Part of a small language model's weights: 9 layers, RMSNorm after each block.
MLP neurons of a small language model. Each row is named by its layer, matrix (gate and up: input weights; down: output weights) and neuron, and shows model dimensions 32-159. Each number is 128 + 32 x the weight over its row's rms, rounded and kept within 0 to 255. Numbers have three digits each. A neuron's up and down rows have the sign that makes its largest values positive.
After each neuron's rows, "fires on" lists the tokens most often at its 100 highest values on Wikipedia text that the model never trained on.

L3.gate329:120071110124146122115155170145160142178202104098046177119131085075149163120145087128084119133142139102109120106106149121125127138160115134148207121181165072192100106102166151079135117137086139153114146080190172102137141143103134138096123055204138073131106184117094136098123044143105108116134151139079121141119137118096118119125139082131109130107178118083130109078193078075123108127106
L3.up329:143124044105081140168116146133144142161080086084124087129132059072157103158096130161109089120139105095151116153082154148126079153108123088122161148153199113130130151123194086072128065086096156064091107157087182087127181111174100129108155088131149101144086094153117092132158091160106110133134136139146111128120110125123164126185171115147116162127139104180121119106119187169108139127148
L3.down329:139147071152140091054156123108099125074133113106139166151136184077135155108153131149125160144138119166080154097089144140139135130156089111115128114128073128110105133113087077100111165155180085141167142167122118135168128194129174119130146137117159102108189150168131179088136149062136144141105124157174135155165130073161154119063150090125145111136134140074097172130176139105143115149127
fires on: " F", " d", " n", " s", " t", " public"

L3.gate386:124151086104173095156152100149075129144065130135119120168145095103145157086143118145128221116098080091100155122133043113105113136114064163119156112193117050122084144146059162112148140082107128115099105160147134144154126134048195094076153162144110171111088113085105144143149070143156155189086112131142141109162151131131097108140074122117118122144121165116160138042150134091138134156161
L3.up386:147121099141126145094138101124053092167130155133127080154160097161066147095110110113096192158058116161136098136115092102136129161115104107135125154108107108150113076172139113143133125097155148089132096123077099143126080120084139120107148165130103121157085105054138213094178121179102117155145155111099119056143099154123079116184096152043149116130100069070139096121139129115122154067143
L3.down386:110088196150107103055143066115168171138122099113115140143158165122146107143122151079202114079139132077145135131099150097062111065158139130112136127153125130076152154089174123102112137163126106155127163184196096060135098171180140064125091083089112161121103101131203118106086117146180124168046101142116149177160137079168148136095137150153123151075148165145040167148156121180164137098061
fires on: "ele", "el", " Bel", " pract", "'", " born"

L3.gate243:072121206113102142163175158139172163225117077114218202106102144128109128121118102128137109093157138094122155126093172124108143121173120147112139124210077143128125150131102094087130136132145146164118136146088118121143119174205153188078145143098114082122178114171125071128114118099150118102128117090111154108164101123101129137133101154131137077092130106129103093128166114078163166101152
L3.up243:133124159148106071124155146128095094099115134134154089077095115098116211109166136102095063063137103141152092155141117085136110170099124094135148165147132121135137134155079101123135096116219092156123152083118084149119079155144148127177159139139129162083157114134133122078120129176218137131148121102112171107078099105073099082108143161111116174170114063132102071078125113092143123101118
L3.down243:163123136109113178148102117147137116123109141136144081146131117128149117168105173119140116171132083126090116143091133177135162083159128115122123117131175121114160123160182171161154153093078120124106051173130233125136146110072134103118128122149147063148151100133109155206136091126071158157155129198205123162136214126181167164111114058144145087115163184130155153139099175139113140107133
fires on: " Me", " fun", " Go", " Dav", " chang", " opp"

L2.gate318:124130147080130110128160145095117116146098126190144147152126120161137215136141153142101148175136149231121116141138142117166112112166108087181145134156105103131124143159151153122109092163114127139144106106189155077156151135119167136109054141138119118084089112133134185231148145136153184126149091072134120106143106204103125135129079139139161082114158120142120091108194063122145134166148
L2.up318:131088140149109166154101150181086207081101178161085142107118131099135127156143153137108164135144164152135133160123159136137233105153166089150195135128099130115099081061155148142145133127173105119140104133129095176132121119163136111151096182138126112181202166056157153198114112089194172118104188186125211113096089102119167134157122125075158163156121149096093144141116098113110101164141
L2.down318:146119141116131155092163082087176073174099076112099095127116094149108095127067088133141141103167105104130086122129091152111036140129125169125064075155110150121135147141102109125116126129145243109100118054135105097101089153103116148073134113113161206100120082196096115083156134150087100147087116101159154155120173147139087140113087163162110083125109118167155070102147124109136170086114
fires on: " some", " dis", " Sy", " dem", " ann", " administ"

L3.gate255:049171176178179141040163090166135134079134171110071105116165162103159115099049109088101141099147123057169093079066143079134127213124073123115152133114139149127129121158112107133116132148123157100152148100172099073135106139151198134140115147097140167136140148183160100153114127116133143154128116150123110127161102154137142167167119195151113153142105140078172116149144149155088101117065
L3.up255:119137113128161163187123069131101127166142108147140112178162179116114127052086176134097132121156135085136122068110087132112093144131070154130085156125153135168104184093149180060125135151105136131083139182156130169076101136135139142130103126164170182189157136169137157120082160199176152124174156094127090105160178154148133110144081145130111116110133134104074148129146159103098076094166
L3.down255:140163205148086147066120131132136144125138133157086169147143113134140095201146089158133143111109100121109166152144138138121105125119102156105204119106098119156165111154095083147076172087056108161128143151136134187125111192141126146119107147154150133132054156151155150111118133180174092132065130159144150147113063167138111133111171147070195117137107154075142178206067154101146190093110
fires on: ".", " ."

L2.gate514:160132137100119074099103132121103104152158084129099193128101167138131123115085165102132135135138088138104130132129090106108192168114171117091111152129136121143086116082123088123037148131143135131079094164132130069095184100130056188123151098116139128154135144099066112133216168130199122069100048133164133077172147096139079141090101147167128113141140140126154070141085125205145119217143
L2.up514:125153120167151095108132145097124112096185107180131185123112111116123181144052129174127124168148161107137091217151127137175136136155142126129133146059095150136123145109179141160110123148079116040123093137156099128082150149127068160081145192103120143099134136125109149092151150110125134106128129128135172094095098059148140125183134076146102097130143195117108117159139186176175127214137
L2.down514:099097093097121168114162132164128146122080197074121060126170146123133115150141147095099120071125124077110229066175146136106112142125100104099131130171147126106142131175147103121143137137127096145146156108104146112223163141123176100155144115125100116138091074086175166118126129145142089132110145114156081169130136137156126146050119118108122170113118094168128143112114118122106128086145
fires on: " sim", " Sec", " soc", " Reg", " us", " contr"

L2.gate413:109116111185123097141134207143147110110156109083121140118152153159141130115142134140151171160123173140155100156110117129141111179148177153123126143173097100165178135103141147095078125146129110149112109147136097103113172106183151064157164096121092140103125103145055114120162128106103108149175149114097073170099108145107109102168106145177172058132149173118095181189189121144161138121144
L2.up413:153144080138150116185136018126121139182075117135139145169148155127192070163181177171133092115108146167158131103153084090116138135100153110158152099159187137191136149077122183089154168092181133146150129058113085138120127185093161106088065144135122122130146216095154138110179156164108096108138083155139166121150143132171111120125057142166119170083124147096178130103077127137126094070113
L2.down413:093061134105164160062145186148161178124133123157082119132124145159165112117164092075138209108132081113141099141149144125169146139114147171116121138085116127074166103156138147195142072144098140151110112181177134107095126132181093120144146107103149196110100090128093137132120060109093120108122122099151100122139099130149147158160197098153133113083101150182041109144180113105098130142103
fires on: " st", " sc", " w"

L2.gate78:108090130082087156124128074082137129124067106109083118087140074124130086149109127122166112168127161125146146163135151169153163123123154080143139147121135171127114137095156124158103167157106138183134119097180117142163163044120172075178196121115144157171072144123115150114109142109097086110095113167132164125081186144123131125149149196124098175095060098157134169109143020151081142142108
L2.up78:107135139129151121070122148132071093163125127115153088101153139161118165151064121157150151121161108125142083096114119146109138111171168137124114135131108108113083123098120186109079111115100180102114122078168145113175127150091183113181153128118127129131088051106076171187099124061145102147106196107112161117115104172094191113045169133071207185045098092071132150198110113136137092147149
L2.down78:154200177129144215150151142137144151126113135176129101158113108164186128118151112091158161128103095129148122165112134135154139124168085117184101110055123115159151091178137130235131119137112068132158104099113112140100117110185114149094155139160097054133136173157173086066161072146165085121123081122129113127183081081124089133144187067174126091175224179119155141086147082134132108131083
fires on: " b", " c", " we", " pat", " ins", " col"

L3.gate217:133076110126159080114190085126137161147136092141143120074144169164150080180133201158179177175136181130136137150098137135194119170181110103128167180099131115128128155125092103109096107118125128076110095177131118129154178167169121092103124197083107179170115127152183096136187143129128118197155081084178124167093113144143104150115112126131114124108149141149165176123114111111079101134088
L3.up217:122140130149158181152141109105139178187137123169138132161118177152134143123150132153113135213142117107128136205157125161134149117142087075145141112074091130128065124148178133098104109094095173077147063154114142130111130130116086160096115106123131165147106054100127039123064128126141122116138103107166134190142147157081126130136114108138131135107102211119148161230115138133195108143118
L3.down217:098095132120107115121068125098097149111059119054145099100138060129184117117130122157145137076143183157148129067097111068129139156100116199137156171168071131082110093109107132119106112118181151170148156083129143112142096125157114116191134107164143106073173140166122191147169144179106110082053150106100144080106150118179138159125138109148110107122164098128119119044159149117114113129115
fires on: " Gl", " Cl", " Ann", " cr", " ren", " Re"

L2.gate419:125155097114160127114124113144151169089115058133080133141106155139150103106105150124143152122120174115090139193163133130196139139150135100065130178164089158105129054126123138006170133088141106163129112105099151176144118091204117163102108143101152135136117114141139143158115127183186129119166142143115142158143142083137165145213159101152159081131136109134131107162116098089118145092127
L2.up419:094144069091116126072188110089123161107083121104149083146119121117126154061160173107104143105080139108117102072114160123107142104156118150102136181144093142126194205066143094046160130120140111109074145078149110151165120128193079182113113163108126101188087113176139156182115143088210104114171098104132116146153122129130130142143162171145148095133121168136093125130100120151120124082128
L2.down419:128143159144098115157047132130135092140189126156085086127143143143113115129091112147100109112119168106175106112177130089189155082162065121084132113188114157168098112135106156195143111108068137099176101128124112062107113156147103132133112158105122201077033116105081136055107128162157136163107150150120119148141125120123114158142154161158158147173140119115126156095092175152173162135123
fires on: ".", ")."

L3.gate46:197154144101141115160129055111149125111117112090145137136116185163152076130116181086107134128138121162137117101112118145112102064171132128134091100064129131122067174152109134125143106135044112112117095121122099132098177102112054120090138104110141138182102126065140176106102167185125160108167128130163142137157092165111133131114160143178151112179156139127119123119134091095137118159149
L3.up46:144103149133107107107066106118148168130138163105163176158164116173124085083144125158128095113088116088111100088149116063122154094122155147170066093125154198095133181131116113105067059145092049184103140070155146074087099090106110129087089093135136118150069121110114153099102130116133056123135131106127138091157179138181127131065147121160177129153085135174101104114157080105177117182167
L3.down46:075130145148121110135112115118023153146102078094169124145088166131124126165091052071156176116162135169081136149081131122162138130069105091121215036132127107113132121101077137131148117150134123153168153130082055111152118130175144134154182150154144124133191139185170129137116183135117153153160168141157106151128150116142155090157084097091105117109182111184142144126084167125116174055116
fires on: "an", "u", "ic", "ag"

L2.gate543:111166162117115094118168110162151127143151091083181171174127135187125112157085123183071127169108178160066085128158162098056200139115086064109117115119101138149077130112124147170074073145113184126127155091095166143164193161121069064161118127081093122137110152156163057151130137132107112144162149161130049108136152124128151143162109180110127145077145148120120142164113099167121154102121
L2.up543:136166070104154122119128164104102118082150155154091134156172147153125063147128130101133140131156156111090135072081124093166119129125101142103152101135139139153095128126100136125084126153111134113120121146134130121067157165135135103119127138148097185169157102128079116138120197070089077185118204153107129088141103119166092068186108065157113149147070139142156122139064115055123131097133
L2.down543:151112142140120121156120116153142089194075101083145127106140124098139165108138120190103108086197105166159171133116165196090102172076127201167081153127148117101160094109129091136128116130134153117154137126106115151128100139122145149125148080150099050155120176155097114129124098149183104077117112116153157170180091148103158185047125165091133140093167085125120106082137172148095127106131
fires on: " po", " ref", " writ", " en", " Website", " wrote"

L2.gate18:124113065069180190189107142122170126121138105089107125135137132152145191097088139159112174141103127101127150152130069135138081160185129196158133120154104077101129108167142100103098130066128062095167166127128167063139153090075130137155170151146071188161085185150092117171089116148115082141144146206153118095194152116143171129146081087153133114118108078134097127121164130062178101089150
L2.up18:139119070167124138105122182143114074165154043084109074134119149130099130172004161155113130201118125127125166193122103125125094142155153160140148097196080135086116147141125106140149121089152112124160128099094087150139130153179163158138157102121122164112111093126115092117106068152096120174153142108104134096167132145054123082157146062141163101137131108147117049111144149119121147093160
L2.down18:104141173151093111109142095073165168090086247114149120120151109141123122134176115099116118113135143112140093092139147152118182137129160074114095141126135111164114126114161169092102122178166111138133129126099165102101146120120086165088075114117145101091171135156111154122095131112149198108111136113164147178087134133132162208087129165121103175145123169136130121125101107132062144125069
fires on: " st", " Gall", " Kn", " El"

L3.gate408:104161153113106138125192115121101069174017134189096121135109086150114146136128135110135156156139125127106084133140113092146126146118231103071114158099176172151156159125170180149122179095113131176130119110090105127181124171116067082163136154096113182160142166117134122110221155080147039154131142125119153182190127112113160142148127131153134098144086154080134152087133154153185170106162
L3.up408:115155118175129136122182109104117074108052126158169114118101108110080102096099183132154123076062118135107107127105161091176165074095146125111120159125124134181094119117117108194069116117103098146129158135137054125103058168147155122102169155118156120106134147105129080123157071102115086184131161109130149122145112175097174127142152069082154098077080119112103059132095066149123130078058
L3.down408:131101142107181168113083170155146142110190134092128132130143092160113211148214164181135121178146173190088142142159158122102109157136107158144140129136101133080139125035129092065169150156143105120079093127138170121153164117105119132132132079108097148131153121123191150117103160144175169098114135173110119125117108087183121086087146103148106137132181179160133132117158116152172149143147
fires on: " g", " Sc", " sc", "usic", " phot", " music"

L3.gate471:102128161149128131085116110173148121101155099113167114059135098106111124090125157142158144092127162158160081116190144125146151079132181078103116136141122173114070101178182109119139104105085192088148132137150140159149147155163151063134128113175114104108113106107125154148110184213138167100121119122155133098104140097135050115151149148098090139129085150114168145108125169149126129152162
L3.up471:086196128185103041097093139082168153121147122122136082156107162146116160080147125127108073095057104137136053108135086168125146149174184041093143156137130177152109135124140112084141137141157138084100081156154148099222102132162121154149109144153142136148105099154142169163123162127109127026152134128187061144121093088131086149099136161059132158163106139094147218101085099120177166125104
L3.down471:145101111121176130138132124130109065135120101142171144087099093166177139131181154101130139162196197075154128128076146125110116117131079175137143095153156096128134159101123136121105142162164124135131155088142141110132124162101101106185137090095064168181050143110102086132127067148163094203087082102095134095158164180183146136155139096152071125121145130155071136132175123133069107058061
fires on: ".", " invest", " claim", " what", " moved"

L2.gate492:094169027134152092142119117099123115128160139084108142150093081135117083120176120156119063118114089152054159161161111140118135185117116130152122117103110145124123064129114095114124142123154039113089150133176083139165158091110151160117158163142087120098078110132131132123118159164061214129107115139138127184110060196132072107150113120074074166091119135121135112104109107142150142101088
L2.up492:072111093200118131191107164134087115125149081112137076162121137126140171094130133150104097182085080105089097140125097111165146129178061145123084152077096112131115081124122093148115136094140106048140143070115153133154127124101128102150182154130156045104097180123122155076127124147104149164103146127188088159121130151180142157121123105135120130067213091133110122103137096099115107158160
L2.down492:173109169121135120031132072086164149087104138167116188094143145150188162115132149110154170098162162089175110122099183177146158134119236126118169101165175133126118161130137148150113098119127161192160086157121128122104108128153124196081100126104148143141127106109092124141178171082198077081172134136115131067139127124118140094154117115143136110161105127076118131131136159141119112128101
fires on: " Port", " Mc", " Car", " Ill", " Sal", " Mont"

L2.gate217:108113156078180096123118172128129144138165166123159126133104085113105127120061100157132175077138112137126107106132154090168117121169132180112170167109161107132146113159116099120117070106128166065198164112128187116039102109135143149136136137130082082124097122135063107088103155113091075095150075163140144085088112158127086065101115121149143120097041091114179107077120148161128112124076
L2.up217:161166157099126083134104158119123153109102168081184151125092116164110138159089097144119125097163107142099126077117124097152133109147123161141158154075126043156137136119115145152115049116097135121182151148183085128091084106099134104117120101094109143166158153153051096114179115129091078153110098186086140107135107158110120119115127124088138132168166093160190086121164152171131124054088
L2.down217:084104111158079129061141099117165099141166068149057135133121189149138164130135136154113092131079146129173155150184095191060133111104127106096062132126102190077123157130165124131165177160106113146107075125089163131155136164110044115124097159128166137077091120099164115138110134123130172124126182092145092188100141143130160126105157088141097123142114175086039145165092131074144140115179
fires on: " British", " Liberal", " Atl", " married", "BC", " Party"

L2.gate118:113169113139147136130077121156111079127152113094147176108128116142116166136162180175134139144154180169069154144127137138125145183158106158139160103102100177128157137091098149099160135150211108113151135105173124158144157166134123126094206146115106156002075108164133159091115112194114126118202132109140096142178157168099109122080111068135133091103156129155097136151149149151122126114153
L2.up118:130138089126118212084101077122136115163125138119125097074173142118113126118120117130166181133165116135141194077143177142193123122161102124119147179110120100161100131071160154091091118121109149100114111139102132071115118115113073151115093139143126167097095091142170136146132110098117078106137161123129158160105155133170114156161122151180088164204184156149150125125187084125163126128194
L2.down118:117193147124113118144206136157045148124118150097112145169164114108163197135125099103104113118115166145151159145171108114047172179077091142093146136150138117137104103177110145139153148117150073131150162120129122199170204144150168093137148100161154112070139136093126124094126115128213154089122141151180105150134146083093113122086135067106118129079128122134112120134093160140115123119076
fires on: " loc", " “", " Kore", " call", "is"

L3.gate158:134108110101112129200131097137168118166135083116069120109177079136112096121161158132149137163093162158112082167141090154169125119106166101118109101084134193148125122088105124123176138143143174130097110112134074038089210109137084095115208098129118105131104127122097164087149117147185137150129115113101107107150148139173111114101180087093119135086120078064128138181152144149171143150158
L3.up158:166111102103125166119124048118138105158147181117172153125111119139141097146101119067134171088113184064065137105107105076119153148153112170131140135115142100116093104096136171147083122119107129178154063146160129154102114171098177130085146132124101112137186088087083091157152132114120125131145150109082087087126096126142152081140091082130126146196093105143131130126120119121097103128111
L3.down158:143112153164162112107123168079126096167120160122111106138169113101141104115149120141116094109180095152145096146169124177148082134079122104092167152110097113119114084170112109153129117163113163086137124163123169114134110116157092123190113156144153172116086193111184178093161123151160085094141156167204171162086171163108083142130171129125144086141066174131107123124138094139133143149115
fires on: " f", " sc", " n", " ins", " c"

L3.gate306:097114120117187133140169128153119078134173130130159100168147084136129079124139104152108129127162107140130115130153126154082099143139158115067191077088094167135184130145125121107127092225150139118097114170092144187155149129108142144133149135144150161179119163177138160130186131187165205073115150130148088115173078112132129146107115115136113109093083175069114123181132150048143104089114
L3.up306:097103059097137175131082068122119108109101161145153118100134144108138056174110156126154191095096110130122116147109189139085138167114080133114066101097185139122106116107147092104217145114130161122146097147118094109071146139121103130111147165109113137075131088111102079164116118064112079135118121180127165129134151150115100159092147093114095107052173089116171160091110179079169069121117
L3.down306:183142131134168160134107117071118151120122097164127111118125109100111111105094106171092059087115132118097109170133135104146136114132141156128163146125182144126107126109103126162050094109119073112152117160092172160131141142096129128106126136191089127190083166105141126149131166174177106155146076104141095115130144063128135064178133133089155135158061105131094138137149122178087179141131
fires on: " inc", " Rev", " There", " V", " mult", " rev"

L2.gate553:082143131138192120080123115098086111093095122141082140165148156096190136180110155090032157114111141137125104152103086185100164102168219151170155129099103126108144056086181078115155126116152133056099125123143094108083156127112065143145165135116081136109101129129103158109127145153124137142131079151179076182132119167112059070125186142128144130098142136087095125169104156140145131101090
L2.up553:136147100109150082095122119102142104109105132118100103143128116158138137140157106132104048126111077090100093100158120183187134101191137135158138075123100106120078067090228056132104121152119204118111130119111083191145182079095081107150112067068120143127148127125152115147140174136103106179082119099165153132146148111101180136117060146149177129097127116122119135122126151169086134151047
L2.down553:157145162161158171098162122148106118118176065118130113095143154047141139144092148135159174124117168191139113151068140109101096111120131102110129147134124090085123178134153110164157129137130047137075137128147172106089105193154151086104169154127109126108119145138128169099159115144162100110196063102125142097170105112120124148122218062087080115124130115064099099145103119130090061120141
fires on: " re", " comm", " Comm", " author", " Ex", " vis"

L3.gate321:141177143095157156162101130135127136162137191145123130151151157094085138144136110112136140115106152119125068152122128141151111125069088154131138160095044129158109138153159164072189108178062105117123119110159120105146123195166142074163087110126152112111113164111143154119104087159198151145159151138184123150111154154069119151091122041088165045062126147128131150103072190139128131099107
L3.up321:120134114111181127112114091170156229138125190112169109101101162091144114129161121110139142146117112124131135118130137178114206106129102145158128083157086191095198138135105166162110142158131142095129074080139144067161093158186164160084135139105171153114145128103192182112143088118149120081158162085159214125113093121142132107077143138113119150123118164095150121159139134103125148070142
L3.down321:168126119180125129173102167098133052119080108189083140115152107205146167073110162153130112134117165100146090088127151134080071103154105095089121195115112103150109128127182076108134068111141145135141145181108155136098180049132100123169196096078106109181135127126113054102134146131072136141121108130078103178134151078131122106173145103086146151113161140185080124167134108156108126175160
fires on: " d", " ann", " sem"

L3.gate169:161121145162132134139135108094135064189098118113142146151137169114087121089105109153141126115104157111095115180116130096162140177127133126120096200132082120117186089093130162144127138146136028115193075045146154155103126107164146114130146119117090160179095106141130156099134124069052162133163101211125100138183150112109131089121094114171145144139146110101153159103119103113092161141155
L3.up169:133118130142059114124121149109118164120110137100090132088135083168088095129117154110098152166140139122149133177168108081145184154176160049135066108122071110189181155100119173167167169166138183124132127138150076154184049144118137079164208126130095126146105108109088134158127101152178101133149134122159064150104174142154117117067150111131052156158136179151127077147125148133102151154127
L3.down169:141131131137162133134114108168119151130185106163118125141132149121145200172189116128136090100089097148154142080101162217121078100116141145146175161115188154152103088143143054098165124101136180134083142159116119141172206161131182163129091133135194139153153121148133150146167068103118141150067145145174106120146107131118083181146119165126181098067173120165151128087164130116171073129104
fires on: " ", " Total", " $", " United", "isc"

L2.gate194:152127149149131102132133054159166108148094140154067078134165143129146167105098188170099115135163146056163127139127063164062141106171088172127153151093112189189173128121142138159145123111149178082109111136100071112141124162141102115103119152134134072133137115139101127121127088130170179101150093076121108156100129180156097110187131101089156130136178130135155119140098109129148119096158
L2.up194:107101099143138132130133104091090139138112152172099117085152099122162176077092132115132016138101127082156191107137112166115092136163140123118138107113125127144129143105156103120138088105168101104169074163117113099104132168127107140146097120142126180145119093150144090189132155129148139147122127122088139125128092153133108128147150083102114103131162177138157097118171126135128093102069
L2.down194:127139124132112133092159158129121134090129064093094141156130173154100161152157109097133180128107165185070079131140142092155153158064102113087151170121143122074122148195083091152116161132133058152080157134146156157123150101091137085123176122136129134137097097117142126129121101170133087131141173152144119122114109081161104147112120148088102141099135113138079140127099122141156201143177
fires on: "ronze", " Silver", " International", "astern", " States", "antic"

L2.gate220:135153130140105201137153075119162054169150127052130087103129146024117164154084089162087099135150085125057078121121125118137098125149147097142094097108137061137103099138155118070125114161123047191152169097161094102109166153102142084113134139144149092087152095142129129079137136151131116124193134169044070084128146114085151113092120118109136120139112163133073147068084113128140097176117
L2.up220:125158087138129161202139187096131127113139088119110129051105122136123082137200150159182115127141118146095127171182115155147133114193109139127076156149125190117108120136079125134178108094163118129136152109113135174105111096122082123139121113110150105094102156136198169095236134103089059189123150165092081088130135132132139118115097155160075101157068106115106140126135060086101093068160
L2.down220:119146148134085142104126106123097168093156174173137094230138112164152172164067130128111118138105170104124152095052119119132100119057117166093182103138150121187139108123127129159080169130088170126129116151133178161141137140187137143193128169146084092173115106122105090171054156112139123076094099128199136136140106111151142139147120098029099146166143133124168126125097131187159135162136
fires on: " Ab", " Bar", " Ph", " Ill", " Sa", " rec"

L2.gate427:141154066092103104172071123111123128149095109140096132063115165084097132159071135150152122117168095201098114230123130133111137115121144163206159128103086106136081163145118096076145091120127127177088152113095125118145089141154104160159037119061126082105153174121118148146170153161109083139075147191112135131177143125103139123085174157146118112149168135109118119128167149143117101094167
L2.up427:095165162109130120178111113143188089102075044138107126078107167096150134124140173155122081140194120108080168206176089113153074123172159212148188115128135105107139169148149181123122130079164154171103127092084152120133114095168104090133074113114112063107166184077119150181178127118185114133100177101151122149165153163112176136181126162102115125177109101148095103119097122094135100076154
L2.down427:146093120156128166113141139088078174099180154096145138127185087139153140114176122116132147124073175151185112041067125152082123111086079059112116190147162163150118115064119058156120138174056114096143101188164106156114151134135133145154207114161140161126113107120117070120099108109097130137143114155143109130076176104151122133096080104160164149084145152121142126148167103165123141146098
fires on: " rec", "|---|---|---|---|---|", " Ill", " Arch", " kn", " sil"

L3.gate103:179145172119128131081145068139171143197085114178145211136169124141129111146087149088099157074131133111125154103162106082139115108178096158150161162125137131157122129097136172053108179150095120139135162090123121147048119091073145149126121078132149136119122085129145121139226061052144124132136123129145085099184133149142122127136146159146151110133185129126144114086150120143146156116087
L3.up103:099187129084130146078026131220116084145121132142125176115142109092053092112135112107154122151104117135121150105143079110065120109081111172113142144197168081141094150088114162095138201153127162109147141091138183079122104143138112135175145137136138135139141094126065109149096098070112113137141166086147133196162118112134158145120165135117136195120122126189104088087113131168079111116113
L3.down103:074146171131089092128105136105171117139105106175119110126091124080192129114116145163144180092077066156132136137093118138153113189148074156097159097066140126104091109104171074131070137074096092130104118187148098170107114114111116087111123153145124160078137152178149099208166100108040176136134111135126153109161122160152078056100138151117072127119144128113190147097137146211102108145046
fires on: " s"

L3.gate38:104093107173075140161172101122130097194120130096115147138146060082116129170125162146144105121126175104115123129115111132134092136101095099156159177162103160131154145164141132157097133167105158139148059125190075117111171135158107163126123167127122098097090160158173124111150102108138066167145115133171134088133145159098151084135130152084119139095101106173188219122097078200096169200133
L3.up38:053066093149124110152112109135116137120158166099133122133133143119132136183096141153092095134089070117111140137157122136134102173132164117127083085102046157117108136148192122152075145119095089053080115148138073138107127058100149125124150186113158104143132120131104172127126155164167093150117135155196128111174201110136124112196117099107123085131136130160165101090152131080145225101195
L3.down38:127149109116092102072168117197134114143137106172200115127144072036150142116121189058183129102079145116153128109082118119100106058131139105103168173095203167105093123111175112137190107148117112146195119162162149109090122149171093146148128122134133110086062142112119126161127137072131145101145090148128126137130101130131157170095166108125070127087126177082119162126133120152143054186102
fires on: " Ab", " Am", " Med", " ob", "g", " med"

L3.gate16:165199152124094109159132140040118115098112136133122118105120126152153164119171161138141139056114124122145108179145087152135074159135138154107181185092119142109074147054102138116125170165137136169084094179123140135106134091133087162075134144139104128102091097158174121120160118139124152103167114113187076074064166142038093108125127080097101133136094076130098147074119174039182133116173
L3.up16:123138172132114144136157178077125107164123170104152112120103098103103136129105112092115146128087132100134152154116107132078091119127223114100181134089120132119120143089161103105116141118142166140110132137085216057146116172091115099117125200060074111124098105102125100081077082200206124146061132142116133122176115141104127126115161076071083146156161125163153214153104138118157111074063
L3.down16:149079095190155081142105115182132159155149114118083136134104148165097108148111095170135094103156122149158128084148136097156172176156121141123102124152133119174124157175126138180165106112122086105163101117159129196116156139103157122204099076186163127154146132114095161148169151074092154119166193133131106116139122117150140100147122121189152150120160156140103130143140133153076168163184
fires on: " med", " allow", " dec", " qu", " serv"

L2.gate96:082158151086159146117138090117082088149112120109135156174139170108087157140110148145139162093159181134098113101088069086109105125159112123115162091080087122128169146100126116090088157104137129121133148086109115211127124137124144113116115118140152103143142093143207181185152190121161163158163100138132109143147116127170084122164142049103082076093166138135135073147106133098148204121085
L2.up96:128066159123082108129147024115131117134180169128099164132106094131144127110085093148121121094150138124123087114142130152128039155163150120144163128103114121075157092132148135102176098112154131105187070098119141134208119088098066146147111096117135198152106157058111135177120152100113166134096063117148124146141115120115114146218143161075126143063114117105089138199111126139109129097072
L2.down96:140148121156153120071097143102157082179153124094135093078206170113107157146138121125080079127158081141109138143107167114101133155160142185136137115082119104148133117113169092159097167099133147113095126141165127148155142125175122123132128151147138100097153118133140077075127136096130150080097105154150140154105102110134126201150161108151131076076070089052123070084141124134178114129157
fires on: " dis", " en", " Sup", " del", " Des", " pract"

L2.gate204:118109148193133104126124134175209140096084143170118141175095086152145117090077181161143115119124122091170131198160111185120104099117163106133094073092120118144113159157118149158191129093070132144153070146082128102080119124113094138090137166126057111129121089140151126171144117121150165132116170153133209090144146055078158144134110173137158170117112131170131154111142102110136062143133
L2.up204:130109049164143126136140139128193167096089160116128146156118185170123171183089118130179124129147166180187127138168143139079089125064095112165129091102124136099140115158117136094125149114112189143101126082113152100094149120154099151109100174124069080092114123105166137159068108117175184123118108122168104105125095110124124121106177105127140103150126119201116170144073092148137165091140
L2.down204:164121153124065185133153133078087113182177089127142182124165185099181139144157119090085089102121114106056164092072100107136136139131143121124176126182154091166128146125125108105121113105194111121127108123155145151152087161099151114124134108093172125155117160108100136088135098159089088121120122147063125129118142154137108108136112099161146120132095082090186088147092157166146183125093
fires on: " 190", " stud", " gen", " win", "igh"

L3.gate549:079143133121125126191207122118138138153139096128113149123193159085103151116096116110190134096104161148153098162094159196081124149154109113173204138114080100120131132145154130109092069154155134164141140069141108096083092169193119168186196125178175155167124139159118141170121129126145095227107122112164119131145108103059082139125098152145088122140115126094127138135133107081164140117111
L3.up549:139094105123081108128117149098067159109117100086133236144085157134178126096100121158167161071087133069147109110072080133097131128137154127161169177079056082065180107137170095125110122136128157123116051081134073120085114198133100197138080139131142136112153118144164113092128113115149115143116171149156112102174155133122084224172129131093114048149100128110092144180172111131134159128080
L3.down549:124107131109171104140073116123138104136117144107123027118131098101139105135185100166121133157148166183135173119188124138174071102102110088133113140153127162159081182108075201130112202119106116107128111173114166114147152117139152052127117109104111155109104163084168085109145165167090149090105098089070164117092115107159149114082152085159156207088143101134130095074110133110116134135148
fires on: " ob", " Mod", " init", " rec", " Med", " dec"